Weights of a small transformer language model.
Size: 8 layers, width 512, 8 heads of 64 (1 for keys and values), MLP 2048 SwiGLU, vocabulary 9054, 39.2M parameters.
Training: a variant of Muon for these matrices, 494M tokens.
MLP neurons of a small language model. Each row is named by its layer, matrix (gate and up: input weights) and neuron, and shows model dimensions 48-143. Each number is 500 + 50 x the weight over its row's rms, rounded and kept within 0 to 999. Numbers have three digits each. A neuron's up and down rows have the sign that makes its largest values positive.
After each neuron's rows, "fires after" lists the tokens most often just before its 100 highest values on Wikipedia text that the model never trained on. A number after a token or word is its count.

L3.gate1625:485401566512494459484589462519520557469573477564517433428422539474485511537460533438552401437509446524505577485542556494482473450430539533508492526444505551523436507513542570490401432478421454444546528506520535400570518497539548536547490581536474518583580472458607467505484492472429551460
L3.up1625:397467521446559536495481502515533434437547528505509454512524504458569553446485442481468498406460445664564561486588614491589484559369402462454482569524538479482470496537489487452459599541476394495514472472545583544566380452512613549473409530478467498521484384413538558505473494458447526532
fires after: " |" 33, " No" 5, "(s" 4, ";" 4, "19" 4, " for" 4

L3.gate465:486517562547439546534423487463466511513537525512510590556567500429432552540540430491486494622474439472599462474502506568502517450467489452508491524585482439441455417472447551446472537490425523460512544463563512476515495493515551507559485463501454471457548438539435390510521522515496549589
L3.up465:427524440479436490471573548470477501533532465467452511545495497531543565576458534550458492455546483481484440464549528519509500416595459489469414527554506491506336504514458386543443518539442522482558504552518494444504346538480429469430502457575578544417538535489588459534446501538532475474
fires after: " K" 28, " P" 12, " G" 9, "P" 7, "K" 5

L3.gate255:417471508409496513533427524563491509598471455396531484570432581493477393529506508440555541459532570381491582504544495513462465514480535582402533456422526487473573434526505562581508545491433412464490524548498538509606416534483493512410498502523518551509518412520534418535557512444436566614
L3.up255:498484447461502510542431545491573432650482500466554607442482486530507432550472475535485488468449604560454532489504538499512521485491514523382520516448466478499598552490497550543520509488403468566589472553535508510496525512478434532490538460453463528584535506517449512466554476508450565622
fires after: " the" 63

L3.gate277:493504407476527490474426502568542457457530471466482652544495486591536556501514472511507572502569501427488551607524442547432467483517424441623481539509476488541486425495536543534541463521484512520499517486510435580604504480543520440626516487539456482598595447531438425476455521546437559565
L3.up277:469459413532485471417475436579562517545513483482468465603546659517532542494603547492554536537414507489513503568529520474428382509389522420521510504534540533531471570472518528536572429475585495531461520551578495479509435534552481510439508524567458473486451462510501548445523540509566540445
fires after: " as" 15, " m" 12, " the" 12, " |" 10, ";" 6, " end" 5

L3.gate1951:439502557544448408523628464500512475543454443528558529520489519556584514457441622451497448465461485470494488515523590471466495527483468439428536495454456476488423500505508450472475469525556395536511480450531444517563505547491562481542498518430568463424369584514535448489433552421466450561
L3.up1951:519496582506457536504559510479501450628585408477431539486573465558428457532581461541491431553483495513460521530487432574479489515485527548491433510455555593486505478564489402520549429516412471541436536559496508530534553486551601487418496487512550328419528468489433471524517583425427517566
fires after: " H" 30, "H" 11, " h" 8, "h" 5, "le" 5, "-H" 4

L3.gate1791:498495569487440476544508444474419536478615468431480497494476509483435488424443563548452522464415509407484511532463517478456434447440510474441516509449563564481452464483495479584502475473475478449572537450480382476485603485558424481448457378470482575510475458470595480477545446494520430445
L3.up1791:560487450474505522472408489622449462509488526558457506614489486595535547494342578516561482457535540544512472557450493497412473493501480486445507489462555471548527562398480455511498489619469470505470559462427477528435492466417447546444508466541477344475466385477437473403465491541510437520
fires after: " g" 33, " G" 27, "G" 5, " Gi" 4

L3.gate661:490508592480517559374496480474587433506516438450489426476570407518387502528521491462509534482542485559546599471504462464515525463495463484425528544449500416492550504557513492543543500510520405570441541383501504629479449573431498476455566507479485498425525482523637435501439423518532476412
L3.up661:478419490532402516419538530417565608507479538446461467508567525576469402474516584451496407485497564558634530500442508547429564514513487487445577526530472446527442561562555519509462456592533482562488517336489508548522522449428490560466463538448492495484524369538561505589460634553478492530
fires after: " (" 20, " \"" 18, "H" 7, " " 6, "S" 5

L3.gate1453:546537465527494584464549591500559452601447362538445491465473410414551483456453445529459519432541546519498517450553424552483449439496519494475476592489466561577454470527513569540505441430496503472477523449540618513516501502458563587482449543425436523474515595441450503413497544509484404374
L3.up1453:511526480449517403388447591486461480545534495491573501472533486462531403578432490494497493504515555519538469484509566395475446494628531612507444520495468470497578521512486694544489490561606461599531544555562519514435511511514557422586528529546558523525588472432551387452576516516582410460
fires after: " |" 37, "|" 9, " " 7, ";" 7, ":" 6, "\n" 5

L3.gate216:478551443477525431498473424419456429573478483509472504446529528431425687563503603548524478505512503464559480423549545554469497537488468542505589535384536544454443516565545511523485509550555468440496523524501510470487494492440453431499487566463438551443484460471533493574487431584470440461
L3.up216:477520602498525440583540538502462530509483509504563477411440554435496513583438477534426451458513529563461521564468482578502479418418461424414528603503517507509559493581475464533545489578487494493547473538506505550457387530565594505473522519487469516481543569526468521549516486428507381562
fires after: "L" 27, " L" 10, " T" 7, " Vol" 6, " h" 5, " H" 5

L3.gate812:482467527500473508539493486554491471460513411470454589484452601528475425485580621530471541536545492573495495469458477403411508544458487506455506518573531585572460447529444508601562430512447537429534477535477623467507529486444527478445459532477468516466472430485506594480453373397543419500
L3.up812:488472483578415494580452404484483545532520409459477504469439536441522395432503454552559500445461534492458618491493562346452505528485556531512461417498506547479411529427506556567458505504524606520485539449549540523454452502469507560361510492488566470449477481542418579521427485591452511491
fires after: " G" 25, " g" 14, "G" 8, " ro" 5

L3.gate1805:481501591527500536524511496502573511454435582524494474443545431542518446566393459518474468458482488540457560467430493512494506561511489450502488544531499526528490514505405422582575470454530472454544399458486553511489532462470490510438520481478445538524540565499484573530515561566451498442
L3.up1805:500530490466449579528518486541542566494488460455500441543472477565507455542505478455375475493497455535405521423443537585566465576523527506513517506540473492532514554531440466438477466491602576494518475459530474485451551562467458505415434475458490517518494584506505527479568581529527456438
fires after: " H" 28, " h" 7, " R" 6, " ch" 5, " J" 5, " G" 4

L3.gate1227:515568483475561446469443588408578523529497433457521560485513436527510442517460475513542519502411497505509540418548468341499504454564504506482525349459516490564450579438505597468528539471447487453499504526544451514623528540532450440374492603455522529480602557546549440525503417477508558489
L3.up1227:503537475494529501598435586476500492510438459488501500554506553437506422555510452570579422480578530449435587508523581486387464556508491541585531487515551531451491506462550420468445539457516633464451457485492402520588506492473537604398538499562416470571507539479514484559550451411414481518
fires after: " D" 19, " d" 13, " L" 13, " N" 12, " l" 7, " n" 6

L3.gate1712:571567508547533457461593571422649528497458487516545493551499569447447473402471537504480487466465550412571551506492527493498428493447533574482554477513545450450508547486523468503495525573497622552472471446544443498537486469523539457415491476507522407479586464547539602531500520508454493550
L3.up1712:543445523558476535568532559549447402438438492576481481578442529489485491487516496429549426544488581487470596572549559487530490528468478554462441477512506429496445468371467463452437457469547635522510509494436425556461529585546484534546498486445502528492511399484452525421489548549514592522
fires after: " H" 22, " c" 15, "h" 7, "-H" 7, "H" 7, " h" 5

L3.gate1346:546432527501510534453553427458534587411532511531450538522475521446494463555497544627532482532464571463489561457421410496448485539524610518495545562550520496487508575484495461516452527525510510475419565523444472497477530501566443551552413482523527588469586433544443519458465459532523552471
L3.up1346:549436512484524509494544480488542530486591480447412530509491493488466510527480491433482494551492487564497517585442488460569492577421549481489551460589551485451504521469475473415518564476539526524510470591472408532510595524488415552532411443563481622511550457517413471495446512449627537495
fires after: " " 73

L3.gate1646:447426534487536525546477467468479535518528574456544459482427548475560524507518458488443487588541539427493503571483462501442437499489438460551523507437560593461473466493551459539541504473439472397532584498518464496537571503503519489456491507534524575457515385490615477489437501535507441506
L3.up1646:469468568491558425520539500434503475474409527510525430437558452493596530531544590466456512623460654440518590493541487525475526436485429478526532503472614476501405444504574556513483508440458478437503560581526484548518554539557557553547517485510562445528470411559515435465460536531479440511
fires after: " G" 31, " g" 7, " Gl" 7, " h" 5, " Ag" 4

L3.gate1363:437523475411440558559488552580548526486469559458540472506403584474494491529506449473506477483475483449502459519565515572526553552527535414551529430605464542522406400621427512517453583495402575514494371494446500559531452480530472511393568461414423432468492513621491459429510533472539581534
L3.up1363:567433546508538563527557583467437525518433529502609507522489554353515491473486562574436455523521547563452498546492408481581538534573487508526519481516496524539450516499593549505400467466543569561457535457502474563461511457537528560504572449497499471499527455510455472528634607416478541479
fires after: "M" 16, " M" 14, " O" 8, " m" 8, "m" 5, "-m" 4

L3.gate683:531526549626498495507637507413574556523515547534465682532479479503540443572468565485591445482527520448553524511482577508509481510522516475473510487491489481521545493484490500480568507503440541530464509536513509575611524557470514408497500506469493510389471474566504622507588547484479521511
L3.up683:493525537549472420482690586470531592436455528535440590518446502518524468577481581471544480570537471520506473506539497497524506459476545501491420498567478503424486517424383501550503552465448609530491537561548431537573542452446539460495456453476487510429455486580495521490527606499481590457
fires after: " P" 32, " p" 20, "P" 8

L3.gate1760:479546590547468541463509574516558489488474523471523526466468424505499535468517498542502485587404539518475520513570403470508430543497536445591437461522495451567547503461493559475475435563532422431493569594582450506520539533552483491456473388589462494592566527509492542503466423484497500426
L3.up1760:553592555486498545540450626526445535450489487497542529521409471557473497451500501528523479499490529428529505482530541416502456498520553341498496562512496529436512438451468478474544486498402477499487454458559506436457488598475448521528485426456464473443428510529492562461455455511500487513
fires after: " |\n" 36, ")\n" 15, " G" 7, " He" 7

L3.gate460:498490537477483549547535472502466507548451488482536533456518413398426553530442483474521477543481457454500539367421509486487512522560502464457500552593514497501521386500506483459534390553450615463495494463602531427543465506465550482522502489469421489441512541477421439580477398497552506499
L3.up460:487428562583481479480498515542457526496480499440512502468433497467425534506443517428495485552479561527460559477443498548465514416500491584402519485534436552469420470541626545475523488548462505531522511519538504475487537536452526557429482539497443515505603494484545499516428488458492438445
fires after: "N" 25, " Mc" 19, "A" 7, " M" 5

L3.gate1967:545515474611491427553405563437448511463441427581537547433461500481548456459484495501490508400509460581526457504555536461550521496481475512479576435545570446556477551535512498582427504483574544454573513534496532623543559572486578511514481512405508478516643495560510539493530390505427467434
L3.up1967:497482455529597479592481480403478502484469502572479482532556506468524514426605494432450541453412500570515563545502584493546503415533562572467527475555477562465541549570436612529445563635476475478496460505522318446428514478527483512468569436548449441497588414458509508536463542590462540498
fires after: " |" 36, "p" 8, " DVD" 6, ";" 5, "ats" 5, " music" 4

L3.gate966:483512542456465394491568461578453563445477579562511473383430456512580439498528489510549458545425460488426466461537537462418491464442543451554444553478461574506496508545482560500505456534507400462526501570432551448447550534428417480523514469442614514584463479510542495491500570512459548464
L3.up966:481412473523479494562465483522634424446552388585443512463430501537507566506481552429520508496482513537493530493513413511563482493510479473467457558554540477540570517559574502456502477393487605508484449567504510614520520433502542502558503522573434543526543474469527401466444467379501436507
fires after: " P" 31, " p" 25, "P" 14, "over" 4

L3.gate868:486494492494528551569518624471508453576478455462536494624534492498476501503484554513458516502519463541469473550494490480509488485499449421507489544528494544562483525552498509514589488426465530571543443553605530469577425497526414461470501503462496423397515393490527524446524547509500571460
L3.up868:440487476483585559565465605421466547571515488538555474508425477535476437510554502517562511510511565401416490476518471568589475529376524540579609545533496458469432531493483547519528524450399427553609489513475494456577576421513480509502557511599554377396542552489518466530466530523495437508
fires after: " m" 25, " b" 10, "M" 10, " t" 7, " B" 5, " M" 4

L3.gate473:505573558504516488444482593546500525585493536533522482568449472524542491439495515497559487501571399465398517412511459523535460487405519618514481470529478514426543460535560443451511560557547498535474560585489614474479410497446442459499526518560488525532519435526467476526490488540472574516
L3.up473:557481489547542504499515566525516500454500580480467551487595482444434499543496478460603512467569452525556440490525405469477552469448513481494476424541434496452545468348536502495584552482461493518545544458513513464434529521534573481467514500549474607556377529555470605498515466520408489453
fires after: "," 53, "-" 8, "0" 8, "3" 6, "2" 4

L3.gate55:492428441463445469512495486550559520465523505522503427440479438560560472518553562559516461498495503497579536463543540529465493509488526458563467473479480497524414494457491504523406532455537419421567609539529588544470527574534606396581388551420480532552517525523494565535490485547519499472
L3.up55:448505420476532422495467501546593459566458561544488579488406498457560465486564558526431577466515378532464522529585486514512516472449556443458472468406443484542433565498532527537467517456539477475472425527442549503548508512515456482578532516472461523527460416516574508501510478438501516472
fires after: " L" 15, " ra" 11, " R" 10, "L" 9, " v" 9, ";" 6

L3.gate1028:440585496507515443528518446502515502471577526493534537467514523600437467481471519541512500537469514477432570476518549490630563535472505524524499479540505392434424495447593584551529545472451443475470494484613555494497536548502526555355514453450460548549503429475403519473469405429546489487
L3.up1028:487544501434579414451376477486572452483565433456532530503518596525536423447497507520560570600417601537530434361515543471487544606583485382493470561580469400462553541463513510577526479544404581475505438487544581474519503498493500502449530452472456563422467498409494419547469473477486374577
fires after: " the" 35, " The" 9, "Represent" 4, "ch" 4, "c" 4

L3.gate1250:543508684521524493530514568484490426590528426414433566476419564548484459431509351487568503421549543558487474486521530475522530415467517522490478521490486533527462481456544545527454493435572342526484469574437407521446522644457591438545553423547573521589478502597478518488528558530462436492
L3.up1250:469552543536489570471538536433479507582561519464482501447474562482443513521434444471555449465506577564472436546580521398503445462503447531490559612511588547446448487502540482447504486567498444552577535531527446433461547518442498485447500541569515563473406574484604612473558544413481417498
fires after: " P" 14, " C" 14, "c" 8, " K" 7, " p" 5, " A" 4

L3.gate761:543439585426540466537501525451572443474464526458527501452527518399444526480406526508490467486498431439500485486539472589531523489503552544512474478490545417455476506425498502459575509512458578544500548522480484536497479506526471485499507524494523419493565513482594434445401495456507549484
L3.up761:520490578573519504454516567397520495505447528488429597439505493532491612545564477496445494525467551518457468483462392525525381449412456593609497531507565525491459534467504442495539481624526552477496486516536467489484448473417427520537539469498549571496529482386563490510417570470450519522
fires after: " H" 20, " al" 13, " S" 10, " h" 6, "h" 6, " Al" 5

L3.gate26:503602601540406511530498510434554502505554509516481481510447484439483463449512491459506404479446524468514527500475527501481433608530554510503519546510518523559602388507524496608521526417476443480421537494524532434466574583609492515467506521470550539477494465334546465480497543483512490491
L3.up26:530451491501528527485441471481531495442503558594533539480572468502547494580453480484433517595460473494518461497619527484522428624514487480477466438609469624572473460491457450535450513541532524569519468582552484567512536432525502533508502519532622487472554557452498488552470474432510516487
fires after: " " 89, " (" 6

L3.gate1634:497405517488589466505525467449490474439520475474644453421448470424450441574485372487447444490448512505466509496535459541551393468539524493440506604489421541442541465472535561477471458511552531500560514539461511421557524463538547488486405588482539538500510505463516526539485444478546621483
L3.up1634:495523555444539512537475497508509483534450443579531429529458470550527444463585535580365478497561572449504564519476528424508507511526533502432576462426579549560494478474515404505497614528434569406464409459478447451530586510580408555433572580453480455498430557467514474512566464454541472496
fires after: " L" 21, "-" 9, " Le" 7, " le" 7, " D" 7, " l" 6

L3.gate103:544464532512416443509404467537514502525528517519436537473465386340495653505464490517451358592494452454497525503478517521518473550501476481499513462467499494433518453494405495518497378465562530499477525447466540518515501537571396455507468474394443423469477515542493505462478578446513375468
L3.up103:504531528435442394487565476556528470529486481413490529464491617511486545508483510477444409521541516453449493565418425463515466576618517457581592399494508575467551538534426424522553484477508452467492410529590446518507555545414377525570455434469444494525486483540530482471480551519441454501
fires after: "|" 83, " " 6, " |\n" 4

L3.gate458:500452543455516503516488549536464458530499508509556541429502523465456498558469539441481508413364459528442420478611442512467376538439555482566517499532437560420514490458482464521535516559560512533527531519547478422455551499550563443429483523539496538566479561498482523583450507432456456527
L3.up458:467439496514484502558471484485537442566451522484560506451432482486525518530559472520461419457478505467504470522471502513419407503553420636560426432433432520454516415443595531492563515427570522461342581487474472380520560422449521489497554441554435416529437507511487505543507458444598498517
fires after: "\n" 37, ")\n" 11, ";\n" 9, ");\n" 5, "})\n" 5

L3.gate1037:494572521540415463540593541475498532514531477466582460545467560594507507481560504539539435554520463511430587528476531478492441493462463508462452533448475625490505502462443527497505578547506471433621477534491559420496530486458545515526504554508427591535549468419499583518478558504506595496
L3.up1037:439591491529462487513514566482479551457493513506491447465487526551491462520490512554487446508510492430441613491529443530537507475499500510476508433454487606458452510388523465457605492464413469495524530432426494528441399446392461490412580552592376430511450488536534482494521501551472514511
fires after: "." 41, " However" 8, "2" 5, "," 4

L3.gate1999:461533480533480541476466641503573469519551431491432539501451551468473526471551514462575489467506437562532501514485467490554471514534471564490533453430520504537425508535513511590496459455597509441588511647426488494412441514514522479534377495545479480577496424531634481537492563509425501518
L3.up1999:467567589553508542493505530480473515419492513452546465504430499464585490506579588453484572454534470527529382513440441534530558483448430582427520469474472500499525535450478434439509468516552444538555536531515496527499522454532468396465424517469541456550508495533563535530531544572417475512
fires after: "." 82, ":" 8

L3.gate1874:510598496376478487530541525483495500497403446434521489433494564543585458508461578478474470497519477470499488506483551492480462510402569513535423572537475574447467507541621513557478520573478499511463526457508548461529422469492517521487512507497532470456553524512589566519506523508483480512
L3.up1874:540598513495445489567534566507567484511549472381509514521477418544555410472549466454427529488573475406510475554519469406521513502557443503581525493537515515462504418523562433548444462535461550587584500480542564522532558546493449547578514490549498459534448516512520495562534501457466498555
fires after: " h" 28, " H" 24, " w" 7, "-E" 5, "m" 4

L3.gate1774:550492458486425543409429590510597474535465485598555524577518550439459487464537564462565468563416516550569558433485537485497507569469535487508477467540518505566472507542443491441530437439554547581530561498504562489512450499498631460520543496538547564532439449543549561647490567536511541519
L3.up1774:514495528571512531394565480470542482485511564485587527471482411446507489504516490444572527487452526569557459435414599441517483560433413514435571459545528465529529486507483505462483599488610545555516589519444549487509524514504531493480520519445469544558485474461574526505467524553489380452
fires after: " " 69, "," 10, "." 7

L3.gate1916:477609534478520506501541527563482499610444569448500562533558596582589488579495525512505457517454526467461572528483458651620657598505509514519443458470526406456569547477514412559477434490504592532564477501478504550603429514551512433462484517532390488438490462466524522512540402507422465537
L3.up1916:507487588524456460475487621547474418537504593496516472454557539492473430471536551463336425457566474433489452421521490527540554505465463437474558487538464530423430560483542368495428460529590453527554494497520508554436550629638436468483442500457446439498656440539497484545515471504519503512
fires after: " H" 28, "H" 11, " t" 9, " T" 9, "h" 9, " h" 7

L3.gate674:509455600483492456540617562503505516490466554565564526430532481494436448468564461495505482347436483441429499570463420437491462571577535477436490518517455410550490596465504481483520526518551483513492589499504522523512408518446508524515501509506438596441491483586445516462460543492532529525
L3.up674:454469520578511486591501485438509452487392524515505458549503506454543504460543479471525400425492416420489521413464471408530551551554521472653558503445471513571537577433556452495573565531472556515481484441452538474473411477537478570588491473561581492463469584513403608598553539475520524547
fires after: " " 26, " (" 10, " \"" 5, " class" 5, " not" 4

L3.gate1725:515377528422459514438541488525554451437503466443523440514462491509491415513524413561545480539453461455515480432569536595465562533499402558549507517456473512536521492462424478461506539491475603538578521646529437481479406459545463569479490526619492507461489450468512517518427446529517597517
L3.up1725:557525482558549512377496424480428524423461487538461460516530572443470505532487431440533459485530559574564477443529531520481545555555575484445491509495529523481470447507545462525474472535500448507494521553620558508407457406527479452421514519573497343480559461590531457534514523510441476581
fires after: " f" 32, " F" 29, "f" 4, " m" 4, " the" 4

L3.gate362:506486491519449487440490463492439503580512395442453489530398506481423478480486506500401457497496529478517497478518454491509423523515542479527515564456592532598476475563368436524505450489516407503449560452483467434429524458485515488477390467453417551465519512499593355575457439494480434531
L3.up362:477448480539531482492460513489469551562525450589485475505449578461493525501439482513448494452435491561493519431451438576556455564413619451549552568402573432502423472473529490542510463419433570574601452534527503500509607491518463545499500507498454472507597495437528409606515394543591489414
fires after: " O" 25, " A" 7, " M" 7, "A" 6, "P" 5

L3.gate619:476413459475422527558523535473519474390488549386473585555432455520462558448493419495487456494598471532602567511427399382529396461574509573476408518509539560527600447530519475471412506385534456521594436555557425510528506472465414475499454534461553481449401417566574512488486507509540561422
L3.up619:488445536549516545482449535494498522401507548503521493599413506444490512483502500461499461467537507464573497386503490424535476403570459495474504516492543562593542440529434546570520531374492487497493469581487463531555493427547499480443383482443563463532422510493520463580494504589417547534
fires after: " G" 29, " g" 23, "G" 8, " H" 4

L3.gate2019:495496551534504557489494623523557420512495445560428580491530447417455480528552480606412519509524502499544406553426528484420540499523583474523509429557526563420430481522498517530477462504454506552622474451511533466480469572534558536436479469427522540462363469495499491498516524529573405471
L3.up2019:502614498583555470346530510462501535478469476519431516580550458472514473465485574475562505460517535448480414498525561417553450442462510425517465446413480463441489532533563632528481526475510523459509522473559450566494541565442658555532445515425540479548458550527461472536490470549420574508
fires after: " K" 12, " H" 10, " D" 10, "h" 9, " h" 8, " Z" 4

L3.gate566:539445482538478482576510529483487384570510584542580489399637373437442529539642488506451532551532453552519458550458450502492501469589492420476480565530496475463505388494436539525425509454454487547477580517515547418553477483475495478567515532566520593486503516547629489464455537503441448491
L3.up566:485429528513518503559453489416585391549462554413560598518534424516426425461587556553480527572430371508449496434492518544549503497467494468504574441541541477493507484579492452576502497470485546436518476388491534495442577516542556453486491468476437463568529416469573511576541528509531462524
fires after: " Q" 15, " L" 14, "L" 8, "P" 7, "K" 7, "p" 5

L3.gate757:519534492550482443494428485427479540506518467568557591455444429572466488520480512472633549559532593501508529588465521450526452449528506513548497533464525439465498439426530496519464476444515607443583571531502540508455485417457504466520514474523383584549469526456592501390508546506392460510
L3.up757:547597530467537468507365443481541573532483473436556494471471508440426459451501574516508491560540510525472517505472537499507530453523474509533550517447482545561576492500480473420425483450482510463492523501499538549480476424571493536481511489539452594521406428481563443483540523546483563518
fires after: " C" 36, "C" 9, " B" 6, " c" 4, "oc" 4

L3.gate1682:492474456438525502404471443489537535517494483520553498439568552531421513521504534418473537575496509538488478543578494561469402489519531526488465599416449468494445479557524539502459538476469464487479469422568505583513529554487497604510618425569474519510492454524470399552615459460509650461
L3.up1682:561488513494459457479493572542478479526543385497474568514436519618457454502551471459444491402399546523416467474506518595516452477576475482492622479466453457544486486496484509500423542481544464487431521516489474475492493583584585454464490593602550519571501514551563430447551581471465495522
fires after: " (" 41, ";" 6, "9" 4, "1" 4

L3.gate1019:579480478461449432464552556546541497487602452600441544498538611454479551501513414497513455443418555522525593488478484390556490519446590556514519466536438513539485509467509428520462455487493544440459468453418508583527518457442473500538543462432468454471542546446520538515474429417564596526
L3.up1019:442529500479511461562515513447449510549516518515450557443420571549539425479535571495532470532431488478516491605513544415496506458516493528463494534534538529438464518482471534565418465439514459473456526426491526440401569577487506492498591463524457446517575491620480414524504446545479512408
fires after: "." 38, " The" 8, " \"" 8, " the" 6, ".\n\n" 6, " (" 5

L3.gate393:488459408547459573508464464444528426485408463434518476525385500530570480513496522501544506460556525499466535496506546423503403511546533532460432517512522463544416489646573479540464502517498451516542473461451547445528536593553502428435545416466453497386527420491546451461487433485589466573
L3.up393:475563543462491573426578566465639398519489542435381498502424491567523508564459543574545456476546465504522443505446510500503501487505469551446483407458497519432531543507499478567486463588532495460456468435514505527539508540593479503472518439457486516503423414450552462496483527503528604493
fires after: " P" 20, " |" 17, "P" 10, " H" 7, " p" 6

L3.gate317:521552556531540494469655562501522450486474456526503423531496413425441479444545488476521589471574568428536477518481408482596528514478478571510503600565560434497436473428550493551413539615483576395482592528469528482515521513458414494490509536506462384449535458552518529456472588450485469486
L3.up317:503571486563483600447584535544483431493540485477450508493504415543469479546526466496527479525588491487524462358410550494548437535438464470485428472488570454512484426495429486473538562476606523496564522521530510495489500474534548472444533376475486493469511492537540543452490538513480534477
fires after: "h" 20, " H" 18, "H" 9, " n" 5, " bl" 4

L3.gate356:480505449479470471519458532497472527492463466516459584471512574455486580465519556539457446512503542426489524507427472532530441444502511484504512474526405413514424483437482423585494489534471499522418478426405459412545472406552457474562481451395545533446575344472529482490512433567467562515
L3.up356:514447453429521520508492551546506583465473468479486372501539687433514465374517481524482478498521628451525487495448472469543528552523511462541455477508363457480453477490497467546494480506519517601435511487479547485536456485538514461485447428488421493495552444534531445512503489554443491562
fires after: " the" 39, " The" 8, " V" 7, "The" 5, " G" 5

L3.gate1095:587491476560363490572513510431505452517532479564504595539523474474418505475527530507516565505524491448631551512508529489508563496397538531587478510491523545458483501430508521618561516432457493426457526432567492401588491499537417448560481499492454570432443534606524470554644482463420440450
L3.up1095:552470451595444492561559509433469512511475470575475529562585554492488482439502543546469493476485523541642521484494562511533565541435553512572471518554526612494481481506435640479479474505525475484473470500530504437447490464562524461636493502507502535505446514556500540493585483561411471527
fires after: "G" 11, " B" 9, " g" 8, " st" 8, " St" 8, " gr" 6

L3.gate300:516519600495505488414483544490549594540450436543501499544465514401431414559526520499491468488484488594487430497491389485528552443510514524573517509454467566470441426468500570566523582416480512436536569422533476484469489423532564449536476494475374470494583532477541453461462444491514544575
L3.up300:502585551554453426474588456415443566448550473421581453434579562612540507514535534473513437488607590489551420388456585550481526544524518510503446496479451504541492534538502437483456445492513526463627618466582548535489472552532525480526495462523441530443529542461502524509499503487570519539
fires after: " C" 22, " F" 18, " c" 10, "F" 6, " L" 5

L3.gate1225:485435536493432454460558522501433508569558567475538471486460438644423493519430518474478546554575463499519567521524511475355498530489434586405430502551500591545457478486462462499571552460474569529433378507466434481536503540489514569473428497573483452456468508397536561540538467584460553570
L3.up1225:553450496465524531617536530470466426469539466503492537533452514478526562583505416412498532515428515493542450578506455477495520547468387452421593472549489490544467615466523436448538470461549499439613453491479405460497503541566501565510554495547448414396470500557503508535514499540443533561
fires after: " f" 31, " F" 15, "F" 5, " P" 4

L3.gate1433:514480624474481416525514492660467475597544471426463548451526464531493504550543505536507386503588541560433536457493506630512435561495481561463488545597502409512514505464548498524538418479455618547538542491436513479534443501443467530631473529585517455517615509537480412512555593519428580431
L3.up1433:530455580500554563625477437558389609509441547494481494485533616505549517524547575476572419494535501445547481506550483508444418520583597428494429483499444438556531483474511440383425522494468544507473487477576471554500514458453540508459471508475527406507461462541450544476465431488489460607
fires after: " No" 40, " Vol" 4, " Total" 4, "bre" 4, "M" 4

L3.gate711:464495520455479491548473573533613462540508481498523441471564497515494514404595528538381465510452549590618442566467511555534423447479538533494480551502407551449462536516554463464471398493545435503517453485505542482553472477608438505507540502490472416641547502576555506414494465497429569458
L3.up711:529535487483511508519453514513485466539482439514429416445506490555530561531544568520459537594489505539519448449600555463521471588429505454521537534538520477541461521575637558499580560505539505471582454516582484534489545503490552449497471523558471505581524534538554494525506495502475564498
fires after: "," 18, "." 11, " He" 10, " H" 8, " h" 6

L3.gate1340:520511541537553468616587435442582454502503502477477437427504527549455430398430474545530410494543457495544557455490506439442434528460543411454418473601535571451427444552511487476586556559533406543536477457460462507508464474567543430410510493578464492465465453522613559401491477528513562508
L3.up1340:406462540518508550668569412471546439476518500506527441499573542522501556507459532521507386479580534563451462423489535454463482508582519518503482498525580551453497541472571471477546477408479466595546522497465484439600473569557544464566529456536453455453473511456429489441464511392533516581
fires after: "P" 16, " p" 16, " P" 12, "p" 5, " a" 5, " comp" 4

L3.gate1881:607565389467540424486482585502563526564403574502528467520542485530512592475470486532474522454547465520464507468464500511476486388436554447510546552495496478449458497530581544501487452503468495513519567493553430466576519436499536488514427397487440520448514464442576464472512447422411470445
L3.up1881:447517496492567486444478568462496474506485505541484527547476556482460504467491561436588513478452411483445479482548478521457522480514572453488581462507524527472449501464487505421534448447489546492564437390532427514502427556421472472536489448577483426510499466426577472464422502554482559488
fires after: "," 63, "." 8, " D" 5

L3.gate230:453506543625477439557393492507493430518480461567465485517579537552495474569592473450517495435395569560577524434448380516500463453579541510490567512496516511510461480574443548546494478436490547473523471492502543506477521527558535590458447439591438422458558618560555479434568490599465621460
L3.up230:585473524521425561418489548501452501530526525549531445576498515493460495457445466520529539536474555474345544358616497420460598501474425472482391485579453395606519483434456565485465517588472499559458546496556498502503470462512446504465460496458546519549545503453466490556450506490444499541
fires after: " An" 19, " the" 19, " The" 15, "The" 12, " Duke" 6, "ou" 6

L3.gate581:531514433540496519561526409547598564487558528432484445514478562527528484470465522468482542535535497476560462586484488532500440474490406518560598459512377542494536485491502511514472582545424413550506466492477453494489558481545479476539578575518554609498517314506546522523591475484449478550
L3.up581:508441571507585539575549468532496533612453443365501452485452547529556494452489458518527436539470588503381566497509592457582448499480433536460580429560430547403522560587513486528540539493431459473520538527489526531398518553480563429444538536547485521494561425464616563500590484482479576485
fires after: " the" 25, " The" 10, " dec" 8, " a" 5, " C" 4